config = dict(
    positions='learned',
    lr_mult_qkv=0.5,
    warmup_steps=215,
)
MLP neurons of a small language model. Each row is named by its layer, matrix (gate and up: input weights; down: output weights) and neuron, and shows model dimensions 0-255. Each number is 128 + 32 x the weight over its row's rms, rounded and kept within 0 to 255. Numbers have three digits each. A neuron's up and down rows have the sign that makes its largest values positive.
After each neuron's rows, "fires on" lists the tokens most often at its 100 highest values on Wikipedia text that the model never trained on; "fires after" lists the tokens most often just before its 100 highest values on Wikipedia text that the model never trained on.

L6.gate53:122131156115136084165190075137137090145085082106132158099148059131132119129180142186151150131095149096127122125156168130161115108197127116175153136038099158127169156136102118204123109117129140125163102122124092141108134115096127151175131159102133206102144150126086099127137160084063178110097177180129148086102177110195153097141088118079151128134169174117163117082110116141138147151158129116126116136146150117205112150114115097138201114082146170132085154123087149138079170107146148192098157127167162171113084082140161139172182116094111146093171161133102103079145080152139157138068186161107075037140121129137111152119088111104170115099203142119155102133144154208061165113150135091133134178142107157167107156117120145163126113072136094091104131087146104117156127132070131
L6.up53:075141173153134133190150180110070128111118115141140122125174091159130098165198133209147125112134131111149083148138116086163113069150147103143158116114142085101116166155150142155116128142098126151214164068133193118109094148122116161214151155097169132049114102104101139102099168151112151132167182202148132069159161122138155075185131171130138138173145161120153094087095131101108168176127103094178168101173084128136107174171141144125132133134120159125160125149160174102149158148143120127145172137151108157157070090115148147067135093102093149158127161146118117074117077160115143127140147155104108146154131146210190120139134107180151086107123121166049119148148190154097116159141112155141097091149148154179128120125127163160182125151095053156128132237166137128148139152096128
L6.down53:129128131120074209122183147085115094117103106112150033131135174118121090130163148177158170107146142155190111123147122118156114079125110114160104089157142154091110105139155154129120085161128081164169128167125139135129073144058186093125167114150063119137131109108105167098044121194129148074123141104165180100127097173125118104160108136135130141137152164106122109084113131102137149136164140135116164148122085156098123240110181108166068128107108138137134186133136112115176135152036133146032122119151144151142127125110131089080141096137111190145078111132176160103157111205129129109151138182095098141136134120103146073125121104161075098109135143114139129144138151175122133136149128139080093135099105139154142110186092135181141127131052104159095190148188095119170124184064114
fires on: "or", "A", "D", "I", "ul"
fires after: "\n", ".", "==", "op", "==="

L7.gate530:183134114152194119130117062166109126119141150163141122168086113101087092110181102130151128138084153051104101117121110085150104177128125155116108178152146120135120141130131162217116111191158118112154141085135135176158097148089127106186118119105139133111234123143168107129121157108157163127110172204128181149145113097133127102131116140058143145106126143142140134186083139096152103117140115142124176194098101108184161155153227121090157089156111106123107156166156102117129148118147145186153145124102122147159087185145112127094090146114081144123084128114040148085134122155125156122147077137124120072155165050110051129095142178103114158188105147137114166157037169103102096112123134112155084092127146107210163180075137140116140123080157145080136121125129127118147103157114148
L7.up530:109111146186131104148149192099127142091120111168161134112117142081221181155091135083185156119112105111159113196162148069160208089108118149117090081141172182067109071163078155126142181103123123127123127157108145091140138112102119085144160074146112104092094145148094161136153111136141109155096081117166086151110145154074094150079143150141094110151134179127066117126121102125117112129136147085134115118211155161086124071144107109129083100147115139105127087138127091119099073175100069083111138121132116084109146069133110116129121117188132144133152136118178142072117155109157149153162174125178152121202189143137114120184155106102174082088149091122113118115157124210065149131145126121103126109163087110131100089068096126123116175152095139165154092161044113168112075091134121
L7.down530:088127084141109150203138171088116158166120149107116122052121163149151201176135165119113153138136107148146141157104170152137173090149169173153139071142168150155143083150135145070125176097117135071142108106107133058128120127138166092131144090129089128025073145172120110132112111147134127168098120110163099129124127158125130149109135162145150096106110108140116115077158073156127148144106168093118090125122110204038123104137114148204107109099236151115127111112153124084090121145047082106128131138089094125092139059093100124202127148142133157173119168133210131090105136087139116201131152133159098105113111130141131192142114137157106084087138096086141151049156133143099123101130139141159174142131096100095119088114104098162059166164109117085133127128109087146106125121075113
fires on: "-", "n", "s", "h", "l"
fires after: "ver", "t", "and", "w", "at"

L6.gate130:166101104129196137084143092119115096154073141032113139113154134114126101122085117127166192136161133226120145133163126152158161137134122134142128172112104058089110164106112141121186106115124188091122107146101136127162091186136129160159138148194129133143131084099143132130124127141064094113148118119128170157116135192105114127119100127100142153114132131153137163137157100125137084146127141087154200144149112155109196109101120118127091151108144126133133089166107178119165182083130133086120078162132172171114079189121080099141094139107155079118112097044137140120154140149087155126196111089070066128181159099074205059136184137174147105074171105128139124115162136139201115121125172151073110170129154127102119095135170107153143139092138093140157146060080136100115152085104057
L6.up130:099158038141112107118142102068156137118087160127171108053157108100090112137136120074173090135181119154147132112087076100150177186145112144135136149180116110069181160112120145065147106172166133099162171170140075148147116111135094095124142117185121133113096069093166152156126164152155132103142112149180085131167158197145118116154124015081091147131151139081110176127141124151116109114162125199103125137123117116120139167078051106140127094124178127137106067092127115095122133116141101118168097117137109124142153220126134141112070175127086074138169073148131115132164151112131142125102127101078104169153129092138177159071154068131129143126112139143188093107133093079188081110121162159116110122157149077145104114156138114127118100114160136158089200080102204143132135154136132
L6.down130:142101135155170106096083132121137146126091067156082131118159143099108130137178123148129073145117096144198084116087164118140115191079125132077122090137064098110157124113127148050120140101175107122091161118137101143113158113110076065121139175098083070111067106168110154139151136117145132141060119107046142085102199156154135147045067146158173141172113128127134142092129152093136109126108135148073131141156138132116114162157081128119138128119143101098188154164135141096168117122121091121135139135194115143125142135110133123115120115107095093124188094121129118141142126150185146141074125062189144142176072149098177116122226177123146089095115148154194113151123094115150111139169119145121122151134175107107186153083166161127087150131228145144164207138093163191138156112158157
fires on: ":", "2", "3", "'", "9", "1"
fires after: "2", "5", "6", "7", " 18", "8"

L8.gate410:160119102099163089125081073100131135130103161101078122086057176133155182095114125184071124138100098091163144170114191186154104195133105179086172104147164156129203099139095095135138140137068199163130106113139130092220130179080058092157147130118137151175109090125115101090101155112099158142124094058119141139140113127168130154160136129097143119146166120120146164076163138083110157154109106162120147102082106099136150126099129117138080119102154115111136089139110150201133093188173177147126132171149150107096172170109104155136118153113170156147094146139087124099115111133110122146107132143105104140155131122236130112206061103166166134126118083130114127092111129145128115126159227107109092099083166140155089110147102126076138127108148133079132133098139119142146172214146124
L8.up410:113060139060092143139180133142103102117090109123084113137146115075108160151173143159119114112127168110158152126092145082155093150118111125098160093117154156078161125126160075203138106097129147132157111147148118107045157094157152108086123133101177127109099127111102160145137099119125111103139101123176141090159218133141131153181098096174080141166128186149119132109104136159097121105181144186144131154118133076130121145146089136113172148146122068142144112105114091149181059072131182077143140109102060092106203113145106076122215133124148079116214083127166120149122108141186128107084138126163107119125141159168126113117099090197127104147157076129139153108080068161164189155159107120123113161102106100127119051214132097135189134109133128160074093174123142162150135127137162
L8.down410:107120212169064095145132113119133177102179098127127158134155118093091145149113089144123164171094158170120139134155162173125164159130145171125153112114125160098088133098177121071113107085103116191181127068116063133126151105074094100151126131152142124150148089089130155120140103158075145153126156122130114129130143078141035101128159128121154109143071131166137134085128176060135135089107119155038143179103080142084139160147179122109105098131178191128156144116154184133115190129156152043173043178114132082143131190130104128126101060133111133152151102133119111134093101112116086132136116158096145136122135139078127097175129165128102116098121159104063159057121156129135099173152096137130121145070149134095072124160141170101123137157030131170137118151152132159166156151108065
fires on: "l", "r", "f", "d", "at", "u"
fires after: "h", "y", "he", "l", "ie", "ol"

L6.gate302:133139200107104150073075138092137119139125129086139122153118170123129179112112118171075177136176125104145071108134128085114082130111190131168069130094167050169144167094082152117140118162085091118109119117076117195144122108093155200075171141131139146135146148128151134137088119138115157208110149127064110100171117169099114098137144119095126138137162130080189145120113137161086132135078168071100147102123149135122107120089175119114139206136117137106121069177080188110149109141127117114090168136148175154118060101133205089209149125114141112135154154096129124114135139125109191143158154120099116145178108135171175089073182191153200105135140125073162080122126124102116119099132153145129098188158088148135143147099155112110168126185175137066124125097108125093124191112101095
L6.up302:124090059160113110114198155116141116133134102132163112074151108136124134092113133142123119111167133098159182150184093125056117107168084116123109155102122091088126166179069103151111131157120107102133108101152071134090128126105128120135056099156100066095148154132123141105133086121109085100155194108178122148134087075124112091092136127160084101109076104143072086107122087159117121119124157152135080243138109135159184106137115141140134041121162146146128106156157148023146154109097140104147152150173088140113121159092159080091172113104131124125109111114134136142129122133146093131134122104087133096048072144114065182114079115090070100094161079142167184113115102155149135097100116178128164109112133082079165092225144103126111040098118139095110118149139131135107098091140132
L6.down302:145140100092113150147134088149179106080055171161135128141124128178115120149162134108122089110148190170071150118056184163166157140132114108103149120165138188133107060103175139062113082152102159129124162116143160083140152126116095085148143090192131149173135120124097087111104094118192162095162035109090118138141107161179165120045152133077164096132082160117123151136087128128117169082120131107134165037143116148130098191141145146156133029135147127085179150149147099174130164150127112060201132143087119104148146182137134126095063077123118149129164111174147074137087124115159122118185133141186142155106158149098139110158115126149082167162091172150113179127156185085124183128128144105130118117128118154156105131116082121112106158138133153124190120097128123121143179142109123
fires on: "\n", " M", " N", " In"
fires after: "\n", "-", "|", " |"

L7.gate205:153105123114124151102126123100170086106176157093125043135142125035133140123082136159156064144152110159133131155079179119105124146133168180072165144087140153157115106120090099178082109068085100145081165127097095132101129119142098115124143140094119169124076145103136113111064143137183129107096162098124152146105148091119113127115126086087145163126162075160161136097184181097110130164125136175171131127103114145160077083110162145109092051101115126110099121148093143127121069134124147120143132139165110160126086113091127111124120180114087178151160146063111111186133130163168147119164164075003126140129053156156204172164128156170134183136097106118155077075088150161157127116095150121134132102090121107078126128131143207098095112144149095129079123108082130125150129074174169
L7.up205:067074117129079175011162108116198149136136083126070104100192130128083094110102162162147129116162138088143142092110110104126149129160116175129109128084155116183166103192135154100142132144039136127107121109172149095089136133128115065160111112065163155174084194084132119143117116144122089166137155127116153148164165147143128131129141100137105092162152130111149131063164095137095105110137129171156161094158156144174085161136123142128107088127130119183112130154140129124166139092167095122120073109132133136110153142113136163077145152093082170103108126130114120131083156154164097116130152144030151073057126147175151114161152105164030099102116130147110166124087111141118083084026181161123113139197081111155133092121118106105157106133113114123165091078097145138090122098174115
L7.down205:153096174081075049178117170099094138120133106151086131107119091167138118135145111087105141188126119126078119121174078151075172116055143122141117140100042111136116133098159140130146139157133113146138109107118154110124102179166160138110115144109188162099110141107141140128186154136082092163131090152143100181105128147133155109089137132162115117122156177102046138101140107193115148147132134080102134136073073132102139166192144116183112174082141110134147118110135128139077205116145150130123148175062141095115163074118124130142129174153127033091114158162058104084143144091125102142151139129138144114168167117108085155105142138145142048121145068100101134126140107107095170095146167104153145127168111107182143132143104097176135091094077130112192124159052134130060130066042133
fires on: "am", "ch", "ar", "r", "l", "ess"
fires after: " J", " Ch", "ar", " Ar", " Mar", "r"

L8.gate301:109173153087104089138171070199085121086108137068105166114114117062088118143172079160138119153107131139076146164186149135147126098100126142118089169069092160140170163154121132156128151149135098114119149176142163115147138138097180153184096187160138127061163122100118197135177130110104156120154119149119102142101109150185115111155127098113117164090189146127095143170135130162112127158097130135142113148180138125132068114176093112129157140106137066120053115123120131169116133137161185105160071140099145141135202130139139126169142130168127142096104163158089125037132094124099174068156069148113050085158146090147081093126108146084174092167195098137119097094125136164130177149174108119125135092135180064214088140158124174155116104126111084101108165105126167102117159134142163
L8.up301:115177147092077098078185094130089091116075124077118159137142105129137087145188129113117118123150130188105146159188140078134080079094088076183105145094168113126170137083082132149158168134131074096139106127143115108163136147075195146132121134193151099144118142068088198147173109116114139121152115123124095136107144107175143109166158084141102124143096152156086131173118104120064124073139139083122100187161169148138104130152075125127176133115103142189073084110099148160157130098142142111150098179117180154148170147161088131163151079144128139035162158116123090025126100137086146115114148114122102113173157097087116139139129078160132092120186075150131118137175152170158183141098093144168168114119115044145083130156126124145090152086102131130146158088106124113063139102144087
L8.down301:133112080134101163123089146083111141138164121146136114156153134179125070121165137053124112109180103090131094121125136159122126129128183096131148108130113125126102124102132125165077139136155156199119098150137064104121057139197094140061143150135130085148095118121182067137083155143163155121159125159119138118053076101105189138155081128182149160154120107105118100082140122117132140075154129120109097155113107138126159119113132103187084138165067156143163052116116111105139148101083119118099123199099161112159130144110109126082077118091160177138099080098178119202155130178112048151147153089088152134107125150074128184090128119135109187139096231147118123224109115133143102133143146168143127127134131176101170127097087065092084098174124150138131129150151169102089113069085104
fires on: " |", " —", " 0", " -", ";"
fires after: " |", " 4", ";", " 1", " 3", " 2"

L6.gate445:081146171118110077137157127148082099112109090145104139168181101076166111086115132172148106136135160118113102171180105162068133069158160097180133107080159136053181201119134117181123116136164167125118119098103139159107068122151171132128152151171197159105153114134147128110137177103073162141130158171171134114079182137128131123115147134088124117140142145168128123153136139149152080101153136055099140163122160098216138134152108120088165143138129137110130176106160153085069149111176116148142155133153137134131114095122138139185163131125163052092151098104089159062114107211098165123095116121087110113124116122108099108068216162073117129106096092139123123130136099142177127115159132134100096096150122064130120082165130071189110136121223080132109105114159156057139149072122135
L6.up445:070155177088151062143194112152084109073075067141076148159174089110133101127131121184147082118100154127155094142169107101131154085142132106193141138083136150028135166133129101152141118172145181142129102101104130158126073101104125128167119162165199160068157099129151168109131162128097152151131136194191128100083185136126137146102125078102137138144155169144091117162137122175147105086121131087153137161171159108199110154144074092110159138145142099120128101085156144082080157085138132133163151105144113136129116071130150182176165133133146095119184077087090156073148098188128174135061133114098108141101114115112103114047167119093128150132157101124071103129126096151152149116180133128127110145147154090135109063149153087194139096102178095134110075155173144098142151121093141
L6.down445:180118140138067164112113095062161176147109128126093060054155154142136141114140138169162152102177103168119086100023182140103144173103152109115111207152137122184137083135120105119129161118148109127126134110142114121113093163094133164106099109127074070122077129122137128111061137174150163161155121064129137119171114133126150110127132156128140135111160142093124100144085155101155166130191150142097145133093115103076114155143131134118120081090115184115148103168124056104150116173106132119100122171072096125153136142126178127071079132157049136159136182147137090185131121100120100085138158169149127128107146177158134185114110134146120155194127083108090156108142165134063076076139133164141105116145140171105124154118117151118116196187110167071110130144210094150072152217099134
fires on: "2", "1", "3", ",", "6", " 2"
fires after: " 1", " |", " 2", " 3", " 4", " 201"

L6.gate170:093137127128139150104133105138146129103132075150116147146141114152123104114157128132153158133138108106087140130113088128110113168120113061172087174175086103063171168196106187070164098149148138125139079116170107115115143166098151156129173129149186065066145161108055113115099111136144130120089102083129125116124096113090106121151141099110175127140120156176080158110091144158154124166064111098115155147092178147118140111062139165158196178099123083100103163128107145169070186101135137141087098141087112120130119121147133155106108142177173116156134105103138121080163127097076158092137103104120095130157000081109174166101067089049149092075178142108133080110076101100109135164120115145113153102231131086154126172075128151099144099120128083105124099167141139109132148110074124
L6.up170:148113111133130181085197110163149168180126182087148119145129151096096151090128139052159170109153100149160225152148092120092171132158119129080134152133073095068084124103133095105124133157133054148081064111135080142156139145038102089151180144111080090182098139122116126146146139124115102122136092060132121148123144146129125137064144063123102117117154107127140141181137102131205109148132149130202111172075159096116121135105091096110136171125118127167120113147106166132141109087092105135090062106202184147129177176152120112207100167141157114139098154107141170115071088175168175116154098112102163101149151112114120141113138106124062187139152093127137070167144106188155130123163113147110141154162121048117113112166088116167089095092132164130135154102165129120139122134125160
L6.down170:117086140069198169124129124114135207177091147142109172106160159179083138134203125125124145120080088119119122091168132106134138142159140078106133164132045119087085163123099099089098121161166106076089175097139154104050165110136097099133117153079158143145082152129101101144176108126057142207136084157142106176123173186116113176085112083115143136163115151134159103141119118190112157148070132091166153154109097148110112085115123134101148202127171177095122119104138123139184103138115105164160050148149158120123170123152137142075093148120074112151122098106100154150109160105116106158129125120132173128141125194181116155083183110154164108142138057136166158114136139153166081124111125119133093036172116138087150115141135170116094126127102104112104165140124105117137043164183142
fires on: ":", " 4", " 6", " 3", "m", " 5"
fires after: " |", " 20", "7", "2", "5", "00"

L8.gate150:217158169132117113149138132145155110114114130143162129125120124128113129072107128200105146125116122155153172108175091094057127140136146142128121155105045184098135156068140130095122090095095110163119159132090150168221115203103094158152208179097199109117136117096161194110170114133108134143147065126112147163124109117146136108132103157092093179124129128122170131171100141138133048153117126097123121117067143091052134115108180135080128132093115166079133092186136120161146118151098164113156144181143138178109122132111162097150162137126070123132151160122029132115131086116157173113108142143111125073157098157144116130063115139121105081119073130104128098074088100144084190161153100100109125154122132203154138176082138157112101147146126118084114128212075127145134145143173121
L8.up150:124181104109102078096126155104135207173170149078140139126176102172090104138136133096115114112127150157148058114101142072136132109099148140136169134147145199120134092087189160105141079072086106157158166099093089153160122081134128173140212158154093156170072109114090131083081113146160147167126117106130085143102059115137133168149186158165163139089163168113111110080137128124091150148121107109124122100063118162099142106093103170143174160160098095138153142089132133148156171124059040192125120108153094156126118097114124125126162097127124168133104122069129120152125121132151114138129190066111184148144057164130114133166105097150109116111105195097147056109130128057121152133198118101120154075100099115077129150146183136205135104115151074166113140108120110128139170116090108
L8.down150:165099148170105159077137131157187137164127143137159122132147078099086095200143118080127156078122175115083160141170097106164127098170138056098163142173093095147086141131117088150142124124112155161081147176115132104106104095188129075197076177180172164099096085160062120147156124128172140127099110092117108126118107143085123163118142092104150123151092149073136133115087152138144110152092164059116118170146075104089005136109101083104103116159143100188171118098158086157141130131162068159117131149121148141117140166126158149143155138164171083157151119190127145119057114132068089165099141151119126111132084114126129189102070137141117171202083100104114146145162092121117106091127115105143164099174090119167193099070146096103154131135091182159121142161113115118116149098109127
fires on: "ar", "e", "k", "or", "ter", "ill"
fires after: "e", " W", " w", "es"

L8.gate402:130109119114121137158158159130118110145141162128067087103102139125136130139133067184104123132092101139143164129119096106076062166126120124145111091091129158137166138118155179137160074171139142148175124193143222141147081128077083126169178135079200101128121154152139154113112103146047127129139149122156093150091172134134085138167135116117127207120119128129110158155107096105163174144156137120160081120124146094099119153070151124156125110159102110105079129139141158151144185199052122160160152169131115135114147083080176122105127135122154166136132123049101100144142120132139138047150109117055136120140079130163195120161089177118119097093140096118105107121176134086163143135193154075134129131106158176169119158047168180091167100125145130098142050149108184084151194136082105
L8.up402:168068103174109145163175166140090162139145114137111090083143107155150081144130161134137147124111168162137106116166124115158098199139104089129211081138197076107101119172179168128106066175135083092178102091124128135099105128085139131189184086147145118131099135164147140119102113156127114133109150062146112171146155120114117172156183139137119098132103178131140048167081123071088139108108173097123086092161203149066131134087121134123161084191101179142152114134116142186131108144112170122168180121151083086119129136054172114180119044118116170118144068083118140133102140158084136165162160105150151114126116150166135162157102158119129098132092092097156190184145109116141170147132140178141155132161092146137056170101075100146149131088122125165143080171123145103121161108159129
L8.down402:125101050121135128103114130128092135135138133111129112156110115165096140103086116105133081141172082137147107132121108074117137081132143142123161110193129093094130112095178123120121108146126122132177080113141070115091102129165164168134098153111128173073110069155087096127141096132216084142146132128078123131150032116096180162088167154139125121097121166058178092151093154162125134108083134094129126123168142095120043163121081089116096113148159126123170067109066147178076135068131153180141073144121181171134077144159146120230118071122102206130132089144203131154127117133115122155109116112168149102101151130117138153135124165181092068137114098175131121060139158192052120114121078137135127084083145088128127127112100171110097137134107156106145073177108135121092114106126130
fires on: "or", "ar", "h", "al", "r", "am"
fires after: " W", "e", "as", "w", " w", "W"

L10.gate412:096077119088092120077133109141134118119124123137119125161085156139117135083129087194129153115125081140113131200144123109108092127155093139140139126111153104131204114118112064100145166141102128207129148129091135206141145179120128183106096088156187109116101083123150179129108166190054176122198066179089159111094168121133104163139157171129095158101170096165120113106085111133137136127140103126114134126196059122128147152156154100141107170114140114132082139171117204086071122137096136132127142153092165135164122126080228103157138195127184138120104151153117108142110140155191132077150083180120070132155126194119174096111080135156161124156104125132097086101069105141139139101136143134117096122112162128112200089127094151107125105160129085106085104100132176038134160108130119
L10.up412:107151123125186128154155069124143159144109172157123100093143112143137110158111131139148094109137179202116149155124192169161178096074153167104120104148161150132125084058080114110093134094164105127128090152148072137132098130117138105209098130117116144157100090115154130091046113153110158142132086147068128149132115089108113071152145075144152108147123138085140104049176115094125182065170113097207122109113132144113113133113138157109148130164108096111192124106069130096117137133112100131154056094102133119134088149136101096131138112147192108091119122179134172115142186131090139089173160056092146104147087098119189166181091106133116168162121111103075107117141054107081117128105171086073095045092095177158144098153142141116097088124114109174123122097124061083178131148147130
L10.down412:118120186154163135180177128096128119151137144203136131141129133115110134067145114180109129123151156060148112069115110172107130128109126109143129147160093067126160123135034098153117116082127113140116148129075164082181171082200145142138078103092134091115184112135142117087117128129140116138151119108139182132143159074156195139089114179109082165121149164202090122186130135184067121136084128135140088127077115102167137140150159120130201133120222137126133138091099177137153143121182119139111147126101146179129132133092101094171194127107123174115105132161102152086109206153102133188124123136143118126149148153121139150142105084095149160110049121156149147075174089094071159168136140133118079120141074143133114127190162162151093117146184073112072102157124174130186132113124172
fires on: "iv", "is", "o", "as"
fires after: " Un", "l", "d", " (", " un", "b"

L6.gate610:096124111098133045167123117159100119109142091110135114150136120076145169127116148149113110113172121123094071196226100127102070098109100112123127107064112122104152197110102091178126079161150139145149105068127165151109170152111157158144104139142187105090132105096139099122188134075057113150101131179150134116106188117169148158108126078083120127153147144154122154130140136121138097105135130100149094102152100106170093121115101138178182130115097127131110099107129119114068145101160144101135089171108172130135069123147101121196167133144166119110116118128141107051116128171137134135158128108106087127199143085131196142124139099117141119062149130137122030111143123207136140160059118115117131150140144086120141123112107155161095051051161089134113136141157167046129163110202058
L6.up610:084131110111147106101135112132090114102148102128083183125111110129098149175133116151110155125135149156100103091146112138174066068097120117082113137083145117162077145160188138140155124133104149099134149095133090128121176088131190118119128130137055171140143110125136120131132152090116034093123156198173126122118138188126130126123159161130084150129128180110237167085108039134122127039101126105140127159095129130189142166152128096137114140123118111144067137108072166108119164141166084152111194103150134171135125169153169133186179106103162133128123162117151209109134107154182130115052074168157081139078095131154062074143144092161144164109168146096129179138157156140113194133108157163119131183134161151159121125138119069106130112180112128107103135186126184087154139098153166
L6.down610:126111117109072103175185143186173162098127120113132090137174143114147155142145134102103078151179163168175126138177140157155093139082129189144111098161169089134079159100079083147132137133066090161116091137143107135104081165197159155123125104133097071116127121111102148123118053130159128157112096130073148173136123163100090103193139190117155139151120127089125150143132107091130121112163144173149091081069099142113098099159117119193141096107143137122119087121148125098148125151108127092053091111150127103125178120126084136109045150147115204153120171130175103117126102164073114169197190166135154105200230134133141125134114176187056133129153151114077147104173101206141066147133137103132132091165098128097156155117081104115090101136129130110120079146144097151125153147112102
fires on: "t", "W", " In", "F", "P", " F"
fires after: ".", "\n", "===", "==", "S"

L8.gate247:124093089116093117095105124100143116093127118123141124129103161109117162108087115124113146138174100122076194161140165077185063155124091143081133145131091118118145089138092108179122107138081081135086086160147164168142129168145122116121145156119126171140136080138112095104140096091107107163089111131124159189147167159135118120117154110092116160079114089175137126090216089113114140148109124173107135144124098158117182118107186143107081084225137169118104134221080192155233096136123138052126102133106147167123069152135073116149141162105172122072098129092121145090103117146112093127160063158155108115079105066121170131155110104166119123123150096174108149106112198115087133127066117172141078132099160082116151156136118149140143095163135049132093149162076105172099164116167115
L8.up247:139087130104140170134107138119196124065113074124077135105110160189165123121080129125172091120156119144120208152081150133168134175198107091150147119115092157122129097130096093139164123149135071122128129131137145130093138148169057090113126099133155082128128075088151107119141117086155073151124079118098151105146139133107147124167071129122089113159120086164138157106200120144112059192108166164147094148084128084082092196146188131102132108138115115164167074190087110117204096125164157115064118123165118096139118096129113098192142148137152146106150150084096108132100135086159118084183122229149156129100098124189122086137121142150043148136115113104115103134131123088141104089088173175130114194133125108105134173122183117133153155179121077104161165119149067165128118093145102
L8.down247:147171187158136091144129102158145124128130077109092139157150092155123132156150088087172106180094148164113127128074119146141126158155150005117127145149133133132166105127145119128120169085189160104119116158110109128149139051189126065154095178146141145118153139099152149070139139182180114113156082089126105136112144080108163122092133119127207096111166142125139182132060107126119152147091133118129119157188152143154166190159112142099087140105168131150148137122150130135090144168162206123113170174107173125124145140112106116145112120127119144178135179147141158127186103086160094203115155136190160162167086167090117115150103190132107192084187107176076079116177116126122073180141084092170180139177139133145102172136130072165110172106154127154095080152154087131130098137144089
fires on: "r", "g", "ac", "ch", "m", "ound"
fires after: " ar", "ar", " ch", "ch", "r"

L6.gate14:111172135100111126126145137164078153090116082090109169176126107096103094126110160122188125091117136144108145191173145164128085071159106162166099117110120139130094142097131074056170091152150159117084091128103163134144092151087135129162166148175129144162158107069129098144178148137165109092151141106181129146131178174143149132135092091076129116132097135114168150141174040180132075155126156089187105118114097127090111133116023144105131184170141146160105102127108113172098165071141124101166089175092163163129111136161107168148136143104156119144140149104109145101121100172152160128135142101091089072179130111119165144139171133123110136089100079110110078155145084154174126139111132156046110189178144058138095118132184103179072089080111117153162176074116089073143100074126114
L6.up14:116124098137076188097108109078148117106045108160144128086142050097143127064067107069156121164117079179141123105125105057129203133085124098174139165159159123160126154146131121108179138110184198088073141172157115140119198078096128102088059124134145151129112125065204153143139160152099158128129104170151074139128113127141149097123106025143139124131123188166108146087072118102130136113115121165121090178143191135115180157122109102115117105162088135150123089115120153138074175145132147177131124129143144118138094119114151098032119107105092123135160142121135103133070131138129148135154083075122109131128116152115101130106145115119136216180175104153160159113127144179073155122170136103116126134097107089176165125089117129120151184141143202123112084127088155147141139136106163
L6.down14:184117105159187169112132194144200159111213104137171154145084133160135098143195121062134103144103114059134144138110113121146112150159152145130126114192113083125124091103149192128123130164062107129131053122119097080143133157117095122141084115112115088124102104189129151146179130185174106138160107056073199125125103074144129103122118121106110124135085152082119131142162151161113125133150132092080155101191110127166152080211140139122122123087145127133113118184116108103114081160110126124083125144137154123128117076133107100133132130131141143150137190137088112127147152148140099102142130181186103131126107152129136148125166125053128093146053129120140125128138123110194144144164134194132175149182130094055102173073183107147112094153103137111178210102071141133112063170174134
fires on: " 0", " 1", "ion", " 2", "2"
fires after: " |", "lect", ";"

L10.gate22:146163132144111118106103093163136099100129173091168121128085179129073149130142083216086131148149101147100120142162119124096101115119114179130059201109116091144110180151062060173105115114107098124086163143153153173181122124154150203140128158136115127141159127147156115160160125162092139119117096178095064191101094147171109059173115100102076130075144112086186135147107140168141161165122126117139125134174114097133131159117124087139162162081199131123106151158135129117110141134156147155139120168136140160090126139164142093119118145136098144120137095128108072104119181078125138119168140112098110097130131174150100145108067153087164154113129124095146090010127126116060194100154110150047119154162144110101165152096106182166127127104122146100178160141077101065121107128152223
L10.up22:115089108161123125155110071129070094088187128080140117165098120109069133125128139156125108154168111115087110119163152117088153116111122127095091195148137119121056142098141109136065160113093077109167207127144134145107151141109160139062093179150092160089141145168153149136133108136142152120127129128118109162057136165111132130144149097117104123078096112166149050105144173155105118109145166129138099162147128095129126105152116113172214139148143147098096127144109124137094083116141176074147107126123103171108122179188107140106166150113068104130137075142148130136117096098106096133176137141146047136125125145125116154100086098107167135115186108087179132024121136214114160116093085150106126120179123045093127141168057181185091115085176103095082118127166145101130114064151199
L10.down22:137149151160120153141166128088144200138079094124110165150108076138101163189085156117141145155128191097110152150139149181157139138137138173107148062148108115110149097150155160100141157112200128134092195152129106096116088135086109115133152177137086078140165140080110103117096176112124124095168145123115074098123120139110047126108153078109156139180120126111091091089161113097115092112158074158186190191037133074132169159105160147178109091135140112163182058128130149174116125145156096153146163164073051127124137112115138154132089118116102149138139075144093122117178086152139127177154127131138137130121125093128124092134181123103135145116184124138108206220127100149157116105055146150111169117066075160151125078124114048160138122103118160160106143132162121125156132159082097
fires on: " |", "\n", "-", "|", " T"
fires after: "\n", "%", " |", "-", "y", " "